config = dict(
    n_layer=15,
    d_model=384,
    n_head=3,
    n_kv_head=3,
    head_dim=128,
    d_mlp=1536,
    vocab_size=8192,
    activation='squared_relu',
    norm='rmsnorm',
    norm_place='pre',
    norm_eps=1e-06,
    positions='rope',
    rope_base=10000.0,
    rope_fraction=1.0,
    qk_norm=True,
    attn_scale=0.0884,
    bias='none',
    tie_embeddings=False,
    parallel_block=False,
    extras=['capped logits'],
    init='uniform',
    init_std_qkv=0.023,
    init_std_o=0.0,
    init_std_up=0.023,
    init_std_down=0.0,
    optimizer='muon_variant',
    lr=0.0134,
    lr_mult_o=1.24,
    beta1=0.95,
    lr_head=0.0119,
    warmup_steps=0,
    schedule='wsd',
    decay_fraction=0.893,
    decay_shape='linear',
    final_lr_fraction=0.0,
    batch_tokens=131072,
    seq_len=512,
    doc_mask=True,
    train_tokens=520200000,
    steps=3969,
    dataset='wikipedia_en',
)
MLP neurons of a small language model. Each row is named by its layer, matrix (up: input weights) and neuron, and shows model dimensions 128-255. Each number is 128 + 32 x the weight over its row's rms, rounded and kept within 0 to 255. Numbers have three digits each.
After each neuron's rows is what it responds to, as a language model described it from the Wikipedia text at the highest values.

L11.up26:094104106091177129177094142152098161153166139160094102191110207145165112089134121154131164130106112070147164152157065105078111163091150177125181084131138043128133092183133131153128036124118137108091170142128125185109138179089152178139119098149128107162109150151096115099105129047163129161121138118152077102129161115105120095123142112108166132116137147075152127147137074165142199105103
Responds to: Person and female-name endings. Final pieces of person names and person nouns, especially feminine ones (Wend-y, Emil-y, Countes-s, Lady), plus she, who, footballer, member.

L4.up1347:140159085117151085178130094133112106099119105188164111059167141116178124166130094118161115116137172141105100163018151193142190124120182098098091138169132122127139146132129100098117120134055129061109095101061094096101114113135149147160061065090048115109070095132095138145080066113094178136109163141078111125189167098099101118125107140140069118121171136127135128127107111142167137052135
Responds to: Closing heading markup. Closing equals signs after wiki section heading titles, as in ==History==, ===2010 census===, = Orphan Brigade =, plus some table-separator pipes.

L11.up1090:079128133100080140163084112178134100139105098113139108071125180162111135103079182146131138112131144084143100142151127118139114196101181123183073073165152198125127109164141084077119162148179148162102131128183142108115123204176162131099142124122103184114144125160163113122130167186094115167132092184178097152141114167243166124149075125140106075088124168140126088142122134081157149184103
Responds to: Inside creative-work titles. Tokens inside titles of songs, albums, books, films or publications, often a second or later word like My, New, The, A, or a word-piece.

L6.up105:102065105177120091116149116129153120124103155072155096081101124092161077251179116147132105135132145089118097118059161178129111060069117132151127118126078123158152151122083098182138109147139159086136117102235110119103102091097124114156094115060137101087170073124128122142084095094142118116117150144105173051101159148129151137080103124083108147111107139166157131162146160113146152169142
Responds to: Heading closing markers. Closing equals signs of wiki headings (==Biography==, == Track listing ==, = Title =); weaker on language names like Japanese, Chinese, and on but.

L6.up254:150129076067132083173171129150145186180122105131141149136112116135116119140121136153133191118108095148146081109172098108212143175128150122175189071042130124083166135147086129158138107102098179126135136165149124106184152114091175096154111127095119084172198208140129132089136183137140186170148140149127150136111209164185148125127098084079103157110143108099189133162128110147189166076099
Responds to: Unexpected mid-structure line breaks. Line breaks that cut off an unfinished phrase or lead into a list, table row or dash item, often after a colon, comma or bare caption.

L6.up1381:111123135144055115131116116135114146128106085201179156134123118130109102120159124171136114150108142077104107125187127174156079164094096087154117162098139116167155102159111153087109121124129148067155129105156194181141096141112100134133102083053076173140124123115201172117183150156145122092130195099134115155149159154155074112135159130135148087128149119148098089080165170077147105108126
Responds to: Intransitive verb endings. Inflectional endings or final pieces of intransitive verbs of change, motion or endurance, such as ris-en, merge-s, persever-ed, fell, died.

L6.up1431:093171176150075152166106205160113101135133135136170116066157107099124132144153093083136092141133113151133158168084133147167100137086132160122098139088153136133099080173070146091148164123155136087143117132099148120122146100139115095144150102179120105175098194087180098197149208114130124155083078178174124105122127084128127108118124090110168075104140118085104145148149198116142091188172
Responds to: Post-name connectors. Connectors and punctuation (and, comma, ', /, &, |) right after a proper name, acronym or title, such as KSI's, GD/A, Gander RV &.

L6.up1264:129087120095160095183137153166147139153143166109123112177161174139121131148140114186120145167093147119132110160183117182095094143095136132127095127172108144134118137099132101123115106138130099118120117142099120146059088193066174155180108138141094142166091102155068116142147097102236083185149120125144098173104170126092127141080122105116094169145072115136191105156163127149150183108148
Responds to: Person-name completions. Final word pieces that finish a person's first name or surname (Nikola-i, Andre-y, Ridg-way), plus person-role nouns such as manager, sculptor, musician and founder.

L11.up303:127097156106158149153103142114153135126183144171132161178157152143154126154113129144127117085150131121128118098094143097120157168056152027129151126104092097082104117138101111150122142125140177112172171152134090105143120080132100112095099122116186135112140126095145159107151098125130178167123120108202198132074132176057126162103123115134126083120115133152144117099123185121133084117166
Responds to: Structured-text line breaks. Line breaks and separators in lists, tables, match results and LaTeX formulas, e.g. the newline after "2025:", table pipes, "=" in equations.

L4.up1321:065156090011098163111181063119125124089090117121161104152078161127142134134143168132157106119154110101158139076133075130133105198088104078144181119104145123126108127143118129120110083110082178093152116122164128130145104143138221085068114117130168118150128098165151140088161143113138102140189134168139096163185130069077176116180206126079138122096105162094149135101076131146089126100157
Responds to: Line breaks between items. Newline tokens ending a list item, table row or paragraph, just before the next dash item, table row, heading or paragraph, e.g. after "|" or ";".

L6.up1517:106052096145151111109137144138132075119192113141123157092120132129151134176130167099132095133074142077110079145147146114137097118133143147138109118095120223139163110187124085087095175126145120107121129104130121095196170134202163172143105124118150126135130138091140145188096143119164102129145128134136053134128086152089121166063111158126115128123159168120121136124076143143148132117100
Responds to: Title words, comparatives. Word pieces and short words inside titles and proper names, often possessives (My, Your, Our) or endings (Lone-ly, B-etter); also comparatives like larger, further, more.

L11.up657:099114157111057094155130165111123155141124195128117098158165067124136097114156126151140148123083139149111108167128123130111130132129125179135167074100158105151162072119149167132153059116111141113120108111107121133150135212124148095200143150137126158105134107126174143118139119168132147141201026101140122133112131046103156106195130159137114154133131154070149123135155109180086143089135
Responds to: Determiners after causal verbs. Articles and to right after causing or leading verbs, predicting an outcome noun, e.g. result in a, forced … to, contributed to the, creating a.

L11.up1535:131180119129082164147139175096126115139158105165143169115109120165104121153138160107131114147085184165133155109092146145133124110111159105151167187118137152096121184111120099131119065142174143111084116086132169088137116122186155138194085151114054138100110188114106058108090108145143118093208143070121084017070145197182100126131103103085139100063136138092152142115136123110137151117109
Responds to: Foreign name opening syllables. First word-piece of multi-piece foreign names and places, like Ka in Kabul or Kalašová, Ma in Mao, often in lists and tables; weaker on digits and table pipes.

L11.up1431:204137098157201176103121064189108123132114140130114151125127119055168125086118106098112141080127154117145107121126100151065144164109124116141167135069126112141114105094131152115177129106121129102137177079064125179119130092166106174133191178101085090108104058173160121084149146165145147100141135162192134130184178147129148161072103097130046142154190147105117128090116182133144145132079
Responds to: Her and counts. Mainly the pronoun her after a verb or preposition (her nose, her photography), plus number words counting items (two Panzer groups, six explosions), and word-fragments like bar, ia.

L6.up1246:135115164149105105144130113107111171140151139093163123101135153118136125086131195083140093162145158126088078095091089143176142137159170108096145134092106140120136124156139041184091083115175116106082109146079118159135156118084173092146090144071069113112137139135124112132119150166156137198181152112068182137141102093159127128126120114116120101108174152129160129135106159076132128146151
Responds to: Mid-name fragments, place words. Inner pieces of multi-part foreign names such as sur-Essonne, Mazar-i-Sharif, Tehreek-e-Insaf, also location words after "in" like central.

L6.up500:176151157112100082119142146131106192056132136153114118075152117111161161166165173131088148144102119142163145150105128133077079114188140160113079099114124131124184130083149168190140073154070106186083125079182136156114106138141080129102129137106086093144181144100139184129194108095092095155120181130115130122162075118098096108128096210163187133119141181123142101135096134136172100138095
Responds to: Mid-name word fragments. Word-piece fragments inside proper names and titles, often a capital O opening a name's second part (Houston Oilers, Standing Ovation), plus role/character.

L6.up451:105114081134131111087096139136140088132154081172169140113093090122140164144101124124132130156131105074116128136166107131131152145132152159156139162153201166154117115086120128133099141124111174150127139071145174141103127165121141154077163185118118147096164099070133093089103155119114127182165153091119171133149094140056159156145124117120069147166150141161100125125105182102156185138058
Responds to: Clause-initial subject pronouns. Subject pronouns opening a new clause, mostly I, it, he, she, they, we in quotes or after that/where/what, e.g. "I'd", "It's".

L11.up1156:157140102121120140161083078122142133137096110143127149130193176082103111151147146172170127129114082146120118109135110095094109155137131096133131155069119185124125171207116067143091165141172151109099157131110128098069169051111167142127123124151172114152105133167143155114153089116152109107108130144141146106092126123168144160150114115132122114130182131114192150163063160130126153142146
Responds to: Token after a name. Connective or verb tokens right after a person's or group's name as sentence subject, e.g. Dunn and his wife, Thibault has, Joe Gallo,.

L6.up606:141126106190096100139139062157103131083176185121142163160108163131151131116110161056100152131113099127139145202120105214081120137141093120172165094141140192204135121154092136070121131111108117135153175107137067135134126165157117130092173124118139171039163083141056169132089167157150154071166034147092097101098082171119125120136098154136108085136140106136139077125154182153108120117103
Responds to: Post-verb object introducers. Mostly the article or preposition right after a verb that expects an object, such as resulted in, received a, consists of; also month names in dates.

L11.up55:111122110140128066099116116117169124057193126149146106121142136151073103164108127176139156128160120147177209187155162130107128167093158125114137118124168181119142098096125105143106113111079134130112156101148148098138126115153172126085134122086111209142149110136093114105111164121158191123165168143169132164174076077130139121150109117142168114106113183145118083096148135126157109078115
Responds to: Embedded-clause subject pronouns. Subject pronouns opening a clause after that or a reporting verb, mostly in plot summaries: "revealed that they", "told she", "thought I", "telling him he"; weaker on some noun subjects and word fragments.

L4.up1368:145117135131149114154112184141080127111138083134112091119208119076127098085184071092104086121156107147105099134147166175140127099086129082147071126115104113149096118167142167128151076064100114123137158165104134142111112159100161144133126142088100117110070117163135084158126140116157055148073112152105110127145142121136120142154166143136124119167177105071079173135081090095079072143154
Responds to: Coordinating conjunction after name. Mostly "and", sometimes a comma or "or", right after a proper name or noun that opens a pair or list, as in "Glorius and", "James and", "Malmö,".

L4.up93:122112069141113113141137132147142134140079117137098064136122108111207115096101144123136117124189161138136095190131107129102111098188149142102120144110089103215078099148132151124090055091149117120088177114125176113166174124191188123118192095145144082156139172108136130149146140204158142172134101122168128126158134098108160100172196086110129140170124082100133140061118151152180099115090
Responds to: Arabic name particles. Mid-word pieces, mostly in Arabic and South Asian names (al in Ahrar al-Sharqiya, ul in Abul, e in Ahl-e), also split words like bin-ding, op-timized.

L11.up74:101170138145157103125158158108160134135170150087145111195096136162146150125128157116151135157164127109215110140170116129217130160135088138067184087133140145153152145132189107149079041120150132137103129163120185192131120123195109187114153082133149132091148094100111216121063172130161146125175136137171151101149056103152101152146124093173162109184139119109083098103067096058109161060172
Responds to: Wiki markup delimiters. Structural punctuation in Wikipedia markup, chiefly closing == of section headings (==History==), semicolons in table cells, line breaks after infobox titles, and some year digits.

L4.up658:140088100081158066120141180154078133142166150127120124127163021147079126125131121150134103177092177179085119124151097164163145094113156089118148165083114114132151112048087119070144128062162071153113117104119107170170066167151129100139115174162155126107133134123134171096161100178093102165107158115096111152025082104149093145149079102161078038142151106189120179118102128132105096222140
Responds to: Foreign word fragments. Early subword pieces inside rare or foreign words and names, such as the a in K-a-zakhstan, es in ca-es-ar, and Ma in Mavri.

L11.up1513:096138160087168162072137097119147139106150146093169156171117115171127152136144101131131145126181152128152166116136169136133179154154159134112167096120122106130154157152156068105100133115137157137138096138123086190164218157150097117093155135148150108101130094033123166137083089117139129195140122151109134169168083118117124124093196169120216078133108070120159162129141131128115145071171
Responds to: Modifiers and connectors. Degree adverbs and -ly suffixes before the word they modify (sharply, highly, generally); also the linking e in Urdu names like Tehreek-e-Insaf.

L4.up289:156106154157121161138170121175157159105180119173095145140181056149113044097126107175125148198166118159114185155118085122124106165110127109124153146123137126134136105199156088157182139138124126164138142144155119153096168158161143167126179133085106107157125109187127139147156138163115129137149154137182071114117076124161173133181068141119166150116141101111168185129097161091135156111106
Responds to: Career-narrative verbs. Main verbs and -ing forms narrating a person's next career step in biographies, often after "he", "to", "before" or "after", such as returned, returning, playing, was, compete.

L4.up1019:137118083163080110081057194166130092101110105120095182136167122177113127103129112133183085124093127135042150168158109117102109087076139154148069107124129152134150115178137127124111162127163175148136140158136172128145159076086180138132125148083142134148131067172128143128136173128073090162149142177151104128138175120128095119181074105119126082105165124118133152150152102217170131193077
Responds to: Title-internal function words. Prepositions and colons inside capitalized titles, names and headings, linking their parts: "Systems of the World", "I Tell My Heart: The Art", "PhD in".

L4.up224:148177136181147105143121067121171151157121123144117054066158125169130070183123095163125165165129121129165092164158113167083108151077131146116176097134099194145161150178154117095145104178118168123138114156113073146120133146074151124150126119173094113123093157168144071104165109097178123123167151107092189147116155199126141117155135206128121172139074129153116092103141123120166168134152
Responds to: Pronoun after relative words. Subject pronouns (he, it, they, she) right after which, that, what or a comma opening a clause, as in "which he captains"; also word-internal fragments like Fi-fe, Sa-x-ony.

L11.up80:146160130131112069123130137039076145142091161103093100092158094093110119156149174125113116156125173163144146103140127121114159115139104090190078188144100195109138092132049127155087187117156107199112145146199146086200163126106124066132162181163196127124156116120133143114081135153136159105136124127188123156116126127178075174171120136084144159119184113102084135121179166135091165122135
Responds to: Proper-name opening tokens. First token of a proper name, often a capital-letter fragment, in lists, tables and citations, such as O of O'Reilly, University, Ri of Rik, Paul.